Weights of a small GPT-style language model, trained from scratch on English Wikipedia: 697M tokens.
MLP neurons of a small language model. Each row is named by its layer, matrix (down: output weights) and neuron, and shows model dimensions 298-425. Each number is 128 + 32 x the weight over its row's rms, rounded and kept within 0 to 255.
A block is one neuron, or neurons of one layer that tend to fire together. Before each block is what it responds to, as a language model described it from the Wikipedia text at the highest values.

Month names beginning a full date right after on, from, to, born or a table bar, e.g. on May 3, November 13, 1923.
L10.down84 [153 130 128 121 129 180 161 161 163 136 100 157 181 108  99 111 101 186 136 140  98 153 124 110 136 185 136 140 156  95 154 126 169 138 100 160 110 121 142 166 153 165 149 135 118 126  70 116  76  95 151  95 112 161  95 180 132  79 149 153 127 143 130 144 181 123 118 144 130 160  89 143 154 163  64  41 228  77 130 130 159 170 146 154 118 106 148 101 136 147 117 150 186 102 106  97  96 124 179 229  69 137  82 175 163 154 125 123 228 199  93 156 107  99 112 167 147 141 120  77 166 127 154 136 134 121  87 128]
L10.down116 [131  96 125 156 114 208 110 158 185 176 176 143 122 116 117 109 121 133 134 135 141 117 118 107 106 171 151 100 182 176 140 104 145 152 144 127 207 145 145 171 140  90 125  79 124 124 129 151  62 116 146  87 128  95 114 136 133  84 101 169 129 136 162 196 164 133 147 130 132 147 106 124  80 132  96 110 136 144 171 112 181 127 168 125 132 106 148 126 135 114 108  88 135 107 175 131 128 146 140  52 169 122 144 101 193 167 157  49  95 211 151 160 100  82 123 108  89  59 136 115 146 133 158 109 120 144 120  82]
L10.down320 [152 108 111 128 112 171 114 164 120 164 157 135 161 138 140 146 131 116 220 135 108 153 154 148  33 149  73 143 134 131 188 126 142 178 141 128 101  93  31 141 103  73  84 120  97 140 121 128 134 101 132 153 130 129  74 134 106 161 130 120 108 110 132 168 106 184 107 159 100  99 217  86 145 151  99 124 255 118 165 185 133 140 142 105 114 184 115 158  86 125 124 130 109 154 114  43 145 109 148 167 122  92 128 123  87 109 131  81 145  89  81 117  78 165 108 107  92 132 112 152 123  92  92 103 120 186 134 244]
L10.down853 [ 97 112 185 126 150 105 155  93 112 141 180 124 150 117 108  88 196 136 129 145  83 122 150 129 102 148 174 145 154 214 110  77 145 220 118 150 191 137 129 151 166 141 122 115 147 125 115 157 135  56 130  58 135  61  81  99 121 141 130 150  59 129 224  89 155 121 166 181 178 117 117 170 165 181 148  36 139 127 144 186 103 139 118 144 126 155 133 160 165 173  94 111 158 139  85  68 167 136 128 131 102 170 105 128 189 178 160 135  91  84 104 160 114 118  76  76 138  71 141 151 181  98 172 120 160  96 132 106]

Mostly a capital O opening a heading or paragraph (Other, Overview, One, Original), plus the ay in say/says and stray mid-word pieces like religi-ou-s.
L3.down461 [131 165 123 128 186 118 148 150 198  92 128 145 135 147 107  90 176 174  49  72 146 162 102 188 131  68 138 111  99 100 116 155 131  54  90 151  74  91  68 126 177 137  53 157  50 106 150 119 136  73 115  74 123 130 178 129 108  86 152 125 168 118 150 100 118  97 121 128 145 135 123 119  81 151 159 138 239 174 103 150 193 159  95  99 181 129 129 130 116 119 106 136 172  95 129 133 136  89 120 124 134 143 140 161  94 122 144 177  95 159 136 111 149 116 123 188  89 116 155 208 131 128 154 160 162 103 142 112]
L3.down1147 [116 162  85 145 120 155 100 113 150 120 158 158  53 154 148  58 139 143 123 110  87 124 123 137 163 142 211 141 140 142 146 117 134  76  87 119 139 121  67 134 158 154 115 118 123 106 143 156  88 147 176 128 202 102  94 140 108 102 179 171 119 123  97 105 160 155 100 127 125 113 157 179 130  81 124 154 150 197 169 120 120 118  56 146 146 116  89 150 151 127 114 156 104 106 191 136 125 118 166 127 180  75 104 101 139 141 145 175 163 133  81 159 162 116 107 152 100 141 123 101 166 137 159 108 136 145 147 131]

Fires mostly on the second newline of a blank line, often just after an == Section == heading, and weakly on mid-word pieces (Est-ON-ian, Qu-ICK, ec-zema).
L6.down48 [122 147 117  97  42 166 119 158 122 104  91 139 148  66 169 132 154  94 113  88 161 120 108 116 160  97 114 108 124 108 113 180 144 127 173 158 208 132 153 109 173 145  84 109 147 173 198 112 131 141 153 153 103 157  97 141 106 107 152 127 116 133 134 158 114 150 129 125 107 150 176 127 132 101 120  99 137 102 127 125 150 151 140 156 110  86  74  77 163 129 132 120 135 121 116 103 139 116 161 165 133  94  82 152  84  93 142 129 188 117 124 106 137 149 115  94  95 142 165  80  95  95  72 161 149 149 149 102]
L6.down141 [ 34 170 113  93 139 136  85 132 167 140 137 138 155 158 146 128  84 215  51  97 122 135 160 185 160  89 129 109 165  69 170 109 100  87 172 107  95 107 157  54  74 154 142 125 178 174 158 113 122 145 118 165 120 171  91 145 121 132 151 111 149 120  93 171 133  78 108 185 140 155 178 133  72 116 118 111  79 133  62 119 115 155 168 177  81 152 107 136 149 167 136 152  98  72  99 146 146  46 126 178 100  54 118 118 128 167  79 112 151 116 165  97 143 141 141 140 143 133  68 116 117 140 140 121 125 166  93 142]
L6.down166 [151 147 196  96  96  98  77 141  85 137  93  90  94 161 159 140 170 107 131  84 180 155 116 133 161 106 137 125 138  79  81 143 163 128 102  96 119 128 141 127 164 128 119 135 169 131 129 138 172 117 138 138 167 207 139  94  97  97 136 212 158 143 151 147 167 114 137 126 149 134  91 134  95  86  83  83   0  92 102 135 158 173 200 150 106 122 112  67 128 115 163 129 178 144 100 128 164 111 121  89  96 125  97 138 116 136 113 110 125 132 125 138  67 111 166  94  71 118 239  91 169 140 220 133 164 118 136 147]
L6.down446 [122 121  90  96 104 150  83  95  81 160 105 165 104 129 103  97 179 169 149 126 160 118 127 136  88  56 145 111  87 106 106  96 138 194 140 115 116 172 180 126 122 229 136 138 115 136 153 166 122 117 129 135 124 108 144 138 196  94 113 137 169  70 130  73 120 145 111 159 128 117 197 114 126  64  61 105 218 182 168 107 123 137 141 113  81 141 150 153 112 126 179 103 190 180 116 155  81 142 149 144 141 144  82 137  81 159 104 123  68 117 157 156 122 144 158  89 138 144  87 162 194 160 158 137 176 156 142  97]
L6.down490 [101 153 135  73 105  91 155 117 124 106 155 110 138 164 139 152  93 108 149 182 154 141 160 114  26 118  88 119 160  68  79 121 142 107 185 143 112 117 145 141 131 149 150  85 207 121 165 101 140 182 169 140 101 123  99 125 109 161 108 157 134 130 119 110 153 146  97 149 122 158 128 113  81 162  90 103 140  77 139  65 160 169 175 136 112 119  68 190 118 174 164 125 125 101  89 141 162 175  49 101  92 159 150 110  87  95 118 146 124  99 174 124  62 107  51 100 183  91 106 131 154 134  76 143 157 139 120 120]
L6.down1043 [123 147 127 162 169 154 163 121 114 173 101 135  99 139 114 135  48 148 150 138 125 117  98 134 135  87 154 173 127 112 132 111 151 111 158 143  81  57 165 203 134 165 166 136 176 178 183 135 148  70 147 136 121 106 131 103  93 153 203 168 132  72 142 145  90 162 150 162 164  99 153 148 164 141 196 103  43 172 108  66 113 161 108 169 137 113 112  80 141 140 150 173 191 146 121 112 123 168 104 130 140 103  96 122 169 184  86 127 123 118  95 105 167 187 145 111 106 132 142 124 144 120 113  41 123 151 103  81]
L6.down1119 [150 138  37  87 101 154 132  85 131 100 160 148 186 141 118 122 163 146 146 166 129 150 168 108 173 122 156 111 119 112 116  77 117 184 107 127 103  80 129  84 149 113  92 151 130 171 161 101 144 163 136 126 118  98 143 179 118 160  77 162  78 110 112 197 114 158  89 158 167 184 196 123 128  83 131  31 238 125  92  94  85 144 174 122  83 137 155  97 158 142 131 145 125  87  97  95 135 132 103 123  95 128 173 155 131 106  62 101 147 131 127 167 145 169  65 131 127  79 144  89 178  91 122 106 119 115 129  66]
L6.down1265 [128 150 119 140 112 115 114 170 145 138  98 174 169 178 101  77 149  91 138  77 181 157 146 132  97 133 176  84 156  56 132 140 161 110 164  79  96 137 113 136 138 158  82 139 156 114 112 144 111 136 182 159 123 156 100 183 144 102 122 138 147 140  62  59 114  67 133 186 151 123 210  84 131 171 129 118 133 132 171 114 136 209 146 152 154  86 130  73 131 153 127 152 112 151  86 167 130  79 151 143  58  65  95 119  78 113  57 125 186 140  66 108 126  98 149 179 114  81 153 126 132 114  94 171 120  85 109 131]

The colon after infobox labels, especially "Time zone" before UTC offsets (also "Profession:"), plus pipes after % columns in vote tables and mid-name pieces like Reb-ec-ca.
L6.down47 [117 126 110  83 110 129 101  93 127 158 137 132 160 166 132  93 123  98 120 145  35 175 152 173 140 108 125 127 122  99 143 135 125 164 191 133 120 123 114 112 142 104 102 104 138 118 119 210 148 122  93 120 122 153 147 105 140 121 178 140  80 141 103 149 161 102 142 148 127  72  94  52 136 164 154 115 255  62 121 149 121 138 177 151 117 119 198 190  83 135 150  96 104 153 102 163 149  66 159 167 131 128 117 171 139 127 120 187 120 111 154 136 190 109 138 152 131 138 105 117  77 115 120  52 166 143 176 100]
L6.down95 [109  62 109 129 108  74 118 108 164 151 129 225 174 155  74 133 127 157 112 134 201 144 144 118  71 152 156  94 111 153 125 154 118  95  92 132 161  98 139 109 114  76 132 149 158 174 107 173 222 123 175 181 125 114 130 146 126 148 140  59 190 131  45 144 107 136 109 114 146 146 121 153 162 182 122 129 159 138 155 145 128 143 144 125  85 102 139 156 148 117 119 138 128 148 124 192 144 174 144 115 126 124  98 167 154 117 147  81  90  71 124 161  76  61  62 113 100 170 169 110 108 137  91 107 115 127 116 109]
L6.down189 [142 161 117 143 107 140 180 121  52  61 128 102 144  91 133 126 142 103 161 112 108 125 174  71 122 162 143 104 168 182 139 128 109 146 113 141 154 135 107 130 196 135 154 151 113 143 141 110 155 137 158  60 110 115  97 154 186 138 118 163 143 135 132 129 177 189 176 117 111 138 147 180 174  75 105 164 214  65 180 153  98  96 111 104 166 133 104 121 197 115 119 120  91 110 110 108 153 141 144 139 174 125 122  85 138 125 111 146 129 159 126 116 168 144 101  95 121 154 120 102 154 117 116 147 143 132 126 105]
L6.down285 [ 82 134 112 129 165  89 188 103 175 120 100  78 176 129  97 147 115 104  68 146 127 142  81  96 138 110 135 108 134 132 125 172 152 171 148 159  99 127 158 196 120 232 157 166 125  94 170 118  98 147 175 131 162 173  84  98 108 128 129 165  97 138 160 140  98 138 148 167 176 138 122 162 154 145 126 128 127  95 147 104  94 109 112 162 166 153 122 134 120 156 172 186  36 184 109 121 148 101 122 152  68  93 100  96 165 117 140  70 129 114 168 110 126  92 103 139 130 124 207  82 154 141 101 175 112 134 152 160]
L6.down379 [150 124  93 183  58 107 187 110 145  50 151 104 148 126  99 121 124 104 178 150 149 131 106 135 133 148 114 121 174 174 124 118 127 102  72 100 133 159 141 104 168 153 141 105 137 116 189 121 168  66 127 104 171 128 138 133 144 102 113 113 144 163 169 124  83 162 168 165  71 123 119 146 122 177 129 136 129 160 177 160  80 184 118 121 165 159 115  88 121 118 195 155  99  98 154 119 117  87  87 153 167 127 164  88 144 161 171  90 121 120  95 166 132 103 192 144 130 135 137 122 146 176 108 151  93 112 109  87]
L6.down601 [ 96  74 153 185 125 159 100  99 145 123 115 128 102 127 153 107 140  91 136  82  63 141 113  87 111 123 150 107  75 127 170 118 159  78 127 156 196 146 170 150 133 157 108  57  86 138 132 126 106 180  85 146  45 131  66 185 216 125 109 146 126 147  67 173 118  95  78 155 145 119 121  84 108 160 159 167 188  71 166 140  84  57 127 151 159 155 103 125 138 175  98 150 138 115 127 117 123 185 197 126 169  97  89 110 144 160 107 143 154 118 132 125 109 114 137 110 128 117 142  89 159 116 164 161 145  98  95  50]
L6.down711 [109 132  94 132 100  77  97 115 116  74  54 101 173 159 154 154 164  80  83 105 132 183  83  53 129  70 190 109 133 111 103 150  94  98 115 119 115 160  78 112 107  96 100 104 124 195 135 169  76 150 165 186 157  98 107 127 164 144 123 127 103 143 105 149 186 145  97 125  97  99 100 134  60 114 126 145 255 141 145  87 132 110 110 134 155  97 110 124 108 145  60  95  76 174 146 127 113  99 150 143 163 160  74 145 144 109  72 124 111 144 111 102 126 116 123 179 184 128 151 141 133 137 102 107 131 119 138 134]
L6.down863 [ 64 162 145 104  81 138 123 130  96 147  62  86 139 120 119 126 118 120 147 137  86 119 114 173 108 129 165 120 120 124 152 147  95 140 104  84 126 148 129 112 174  66  93 138 108 134 110 109 140 175 152 118 138 139 136 154 114 148 170 124 169 151 168 164 176 171 132  85 168 113 181 137 140 140 146 158 255 123 120  96  98 166 102  97 128 141 183 158 109 142 130 149 128 172 121 130 118 127 189 130 149 119 100 121  88 108 109 110  98 112  86 116 136  82 127 135 129 119 163  97 108 151 141 135 173 111 152 154]

Colons after field names in Wikipedia infobox lists, strongest for "Time zone:" before UTC, also Language:, Format:, Career record:; weaker on scattered word pieces.
L3.down173 [122 147 106 106 106 116 146 103  97  49 145 118 135 135 137 140 146 135 102 157 107 134 154 148 104 119 168  92 119 127 110 143 162 130 218 136 154  56 138 166 162 120 126 127 120 127  95  95 238  50 174 183 118 122 111  79 119 120 140 129 193 195 175 121  70 117 147 108 109  97 135 163 167  76  78 170 214  92 169 146  87 143 117 123  99  78  91 152 103  97 100 133 154  67 100  78 113 170 135 106 126 152  86 169 106 104 128  87 157 119  96 115 106  84 158 152 130  98 130 154 112 205 155 137 124  92 192 161]
L3.down1136 [ 75 142 144 111 105 139 115  96 104 111  94  97 130 106 136 122 128 135 129 123 148 134 108 138 111 140 149 100  92  70 141 135 128  97 136 162  75  96  90 159  84  92 114 107 114 139  96 131 112 110 167 105 114  88 140 119 122 108 124 106  95 149 241 174 120 115 188 124 129 112 182 130 107  82 143 171 255 155 115 105  67 174  79 144 130 131 126 122 131 152  58 179 131 118 134 149 135 128  80 214 122 159 112 115 126 104 109 106 135  90 164  84 167 155 120 172 140 104 140 111 149 112 121 135 156 107 125 103]

Short subword pieces inside a word, right after its first fragment, e.g. "or" in absorbing/Aomori, "l" in Yugoslav/Muslims, "d" in Ordnance, and coordinate digits.
L6.down381 [139 149 131  52 145 114 161 114  81 170 139 213 149  89 148 143 185 176 145 131 173 187 124 109  76 118 124 150 110 147 163  82 147 154 100 151  93 104 177 119 119 133 114 164 156 129 141  66 123 105 120 101 151 115 147 156 103 200 173 151 152 125 135 135 115 109 162 127 140 108 131  98  81 129 136 203 167 120 112 114 147  94  88 104 149 100 104 103  88 143 164 153 135 132  74 140 216  46  47 131  97 131 119 112 126 138 173 114 129 153 174 129 100 156 100 114 136 101 217 123 144 170 143  94 161 145 158 136]
L6.down409 [131 183 154 109  83 102 199 134  72 166 154 162 124 104 164  76 126 112 146 100 112 129  73 154 164 137 126 185 165 109 115 152 146 152 142 108 133  88 102 136  72 125 112  98 138 131 145 156 126 169 126 205  57  87 139 101 126 109 128 144 134 158  86 143 164 142 123 103 164 162 171 118 116  82 165 157 139  78 122 108 135 136 103 189 167 104 166 111  75 118 129  81 142 169 147  85 129 120 181 121 139 186  71 190  84 148  89  94 156  99 158 139 141 131 128  92 192 119 129 174 106 107 172 162 151 126 150 102]
L6.down423 [144 120 129 130 161 118 162 126 106 144 131 126 114  89 122 102 122  87 100 131 115  78 147 152 158 145 157 111 134 159 125 102  70 154 121 117  77 147 164 130  55 148 148 144 110 104 155 142  99 160 150  94 106 110  98  92 142 161 134 170 127 151 107 153 159 130 124 156 141 117 139 144 145 163  86 179 202 125  78 103 144 136 167 163  71 191 129  80  95 143 131 105 111 183  72 146 145 109 137 143  67  67 151 150  52 153 121  70 101 140 130  99 177 161 127 160 186 116 128 123 135 112 130 143 133  98 136 190]
L6.down527 [181 114 141 204 110 123 192  88  96 129 189 128  56 110  69  97 124 139 107 121 154 117 167 179 136 211  85 168 144 112  85 127 166  67 167  87 143 123 143  91 168 163 100 120  76 141 126 139 105  73 139 195 110 139 176 176 151 105 202 155 114 131 117 116 130 120 165 133 156 122 159 159 134 140  46 107 139 126  74 168  97 128 105 140 110 111 134 114 140 110 137 114 178 159 120  90 155 149 142  93 139 139  87  90 140 164  91 163  89 196 176  92 128  77  87 126  79 134 150 103 158 175 103 181 145 123 169 150]
L6.down628 [157  88 217  64 141 129 120 145 109 135 104  98 102  93 128 109 140  83 147 124 102 119 140  92 146 128 129 191 111 178 125 161 136 106 136  98 113 135  93 134 123 177  98 115  94 149 122 131  98  99 145 129 145 144 170 134 127 155  93 128 138 211 126 170 130 153  81 109 175 217 104 127 150 118 150 112 207  89  86 131 116 172 133 159 133 151 142 173 124 137 138 136 104 155 139 128 132  78 121  92 140 101 148 175 153 144 138 184 165  79 175 144 152 119 143 108  75  87 110 156 148 157 139 103 133  73 158 172]
L6.down755 [129  98 177 165 101 149 145 131 134 109 158 138  95  96 149 152 106 142 157  93  97 158 132 107 149 141  82 136 114 160  99  90 124 192 112  98 151 134 126 109 131 124 195 146 128  90 142  70  88 123 119 139 108  82 123 117 113 200 205 144 163  95  67 115 143 138 123 164 117 125 107 100 103 160 154 160 184 154 132 133 181  51 119 133 153 110 136 100 140 169 168  67 154  69 114 130 136  89 130 147 122  89 103 151  63 181 145 124 158 106  86 164 104 117 104 123 137  61 124 113 149 119 111 106 109 144  77 162]
L6.down866 [100 193 188  74 151 140 138 112  95 168  84 170 140  68 199  75 177 163 143  86 133  98 137 156 150 117 159 170  78 126 135 121 154 138 186  85 145 111 142 170 135 102 110 159  91 133  81 201 166  97 136 155 111 111 136  93 113 108  99 119 159 117 164 140  75 131 166 140 166 158 192 101  98 155 174 154 166 109 146 122 190 109 148 121 134  89 153 153  95 156  85 155 133 179 163 112 157  72 110 155 128 138  71 123 130 152 163 140 121 123 198 112 135  80 121 143 142  94 116 154 125 140 190  93 162 160 112 128]
L6.down1034 [124 149 176 171 112 148 121  64 118 138 129 123 138  35  79 147 110  45 146 146 102 118 123 109 103 114 106 133 133 105 157 132 144 133  88 150 122 132 103 106 192 172 132 165 170 153 121 103  74 145 104 162  85 115 154 124 124 126  74 150 149 133 112 154 155 148  90 107 125 121 183 140  71  78 112 130 249 131 119 132 137 164 148 141 143  99 162 125 101  98  92  60 153 130 136 125 116 107 141  75  57 217 130 138 127 111 152 206 146 121 120  95 104 103 101 115 173 100 121 119 140 154  82 184 129 157 178 147]

Line-break tokens right after a paragraph's final sentence (or a == heading ==) in Wikipedia articles, usually just before a blank line and a new paragraph or section heading.
L3.down252 [128 136 156 120 142 119 106 188 145 113  94  51 135 134 124 106 112  74 105 144 105 147 114 105 150 162 163 122 148 159 131 127 120  91 105 110 157 118 116 147 144 123 147 133 211 138 108 138  89  49 135 161 162 156 180 169 111 109 113 134 118 160 119 156 175 133 113 140  61 102 117 137  20 134 151  80   0  92 102 138 161 145 205  74  86 169  99 102 169  77 172 159 163 139  80 113 144 109 115 135 107 158  54 115 104  75  92 123 130 114 131 152  71 114 119 168  99  84 193 112  89 115 164 100 140 133 105 133]
L3.down1278 [144 176 130 136 131 108 146 158 152  78 149 134 125 140 118 101 113 114 128 142 113 127 103  66 143 129 133 114 108 177 156 119 166 103 106 120 135 122 111 136 156 159 106 136 169 151 127 160  86  87 108 162 107 130 146 152 125  81 113  90 124 158 131 147 157 115 141 115  71 110 167 130  65 145  82 131   0  91 108 105 136 125 170  37 125 133  95 115  90  65 110 156 152 158 122 156 141 126 144 124 143 138 110  92  69 106 123  92 159  92 170 126 102  94 145 144  96  81 178 121 137 115 149 109 132 148 106 136]

Mostly the pipe separator after a number in wiki tables, before a percentage or tally (election votes, sports standings); also mid-word pieces of foreign names like Ljubl-j-ana, and year ranges like 1865–1942.
L10.down178 [167 135 135 149 109 111 110 154 151 156  62 124 150 174 151 117 123 129 146 126 163 103 157 155 125 184 129 125 144 108  87  58 210 123 107 130 167 121 110 145 122 132 146 110 147 118 128  88 125 138 169  98 110 104 129  81 131 106 121 188  97 173 129 156 203 126  77 120 178 114  82 121  74 123 123 133   0 156  86 121 105 155 115 140 110 126 129  89 172 201 130 135 110 124 219 110 156 133 154  75 114 208 140 151 178 171  58 121  89 145 161 132 148 109 136 133 143 129 199  85 151 158 120 132 176 151 113  85]
L10.down316 [121  92 102 154 152 130 116 152 151 100 129  79  70 158 173 137 117 168  93 135 228 153 154  29 153  87 139  92  57 132 158 152 118 186  32 101  99 123 144 141 119 152  76 156  87 102 149 159 165 174  98  95  81  80 145  99 147  75 143 159 108  98 139 166  92 126 205  94 128 104  95 165 189  99 139 140 151 158 140  92 164 177 150  78 166 133 181 167 150 109  84 126 121 103 146 147 121 176 144 157 137 138 126 123 163 141 118 165 133 130 142 118 126 120 159 138 172 120 121 136 122 107 173 134 140 146 171 107]
L10.down688 [188 168 127 130 109 111 133 116 125 165 169 103  91 182  94 112  79 147 151  99 101 155  92 175 105 149 148 126 142 174 114 109 141 103 128 147 145 100 151 159 116 119 115 167 162 138 127  98 161 138  81  97  98 184 128  92 140 136 135 148 147  90  63 129 152 127 146 168 142  71 150  90 168 120 109  70 243 105  85 148  78 118 111 183 143 132 113 133 163 137 121 124 101 107 156 144 140 133 131  95 120 170 125 165 195 164 161 148 114 126 151  92 123  79 101 153 107 143 186  83 168 135 231 190  70  84  89 159]
L10.down1281 [112 124  83  80 176 115 116 134 120 147 103 152 102 148 167 131 119 155 111 130 137 137 167 154  63 154 161 135 113 104 166 167  81  76 139 158 154 125 105 121 192 115 111 109  95 185  67 115 152  47  88 107  70 132 154 123 103 155 152 193 168  86 148 100 111 139 147  82 128  90  70 115 141 115 152  75  83 166 153  79 125 162 165 153 113 114 107 102 173 143 135 113 152 165 179 118  76 166 208 133  71 193 113 117 105 107 128 181 134 107 158 130  89 174 184 143 140 105  88 119 148 161 161 105 138  96 142 100]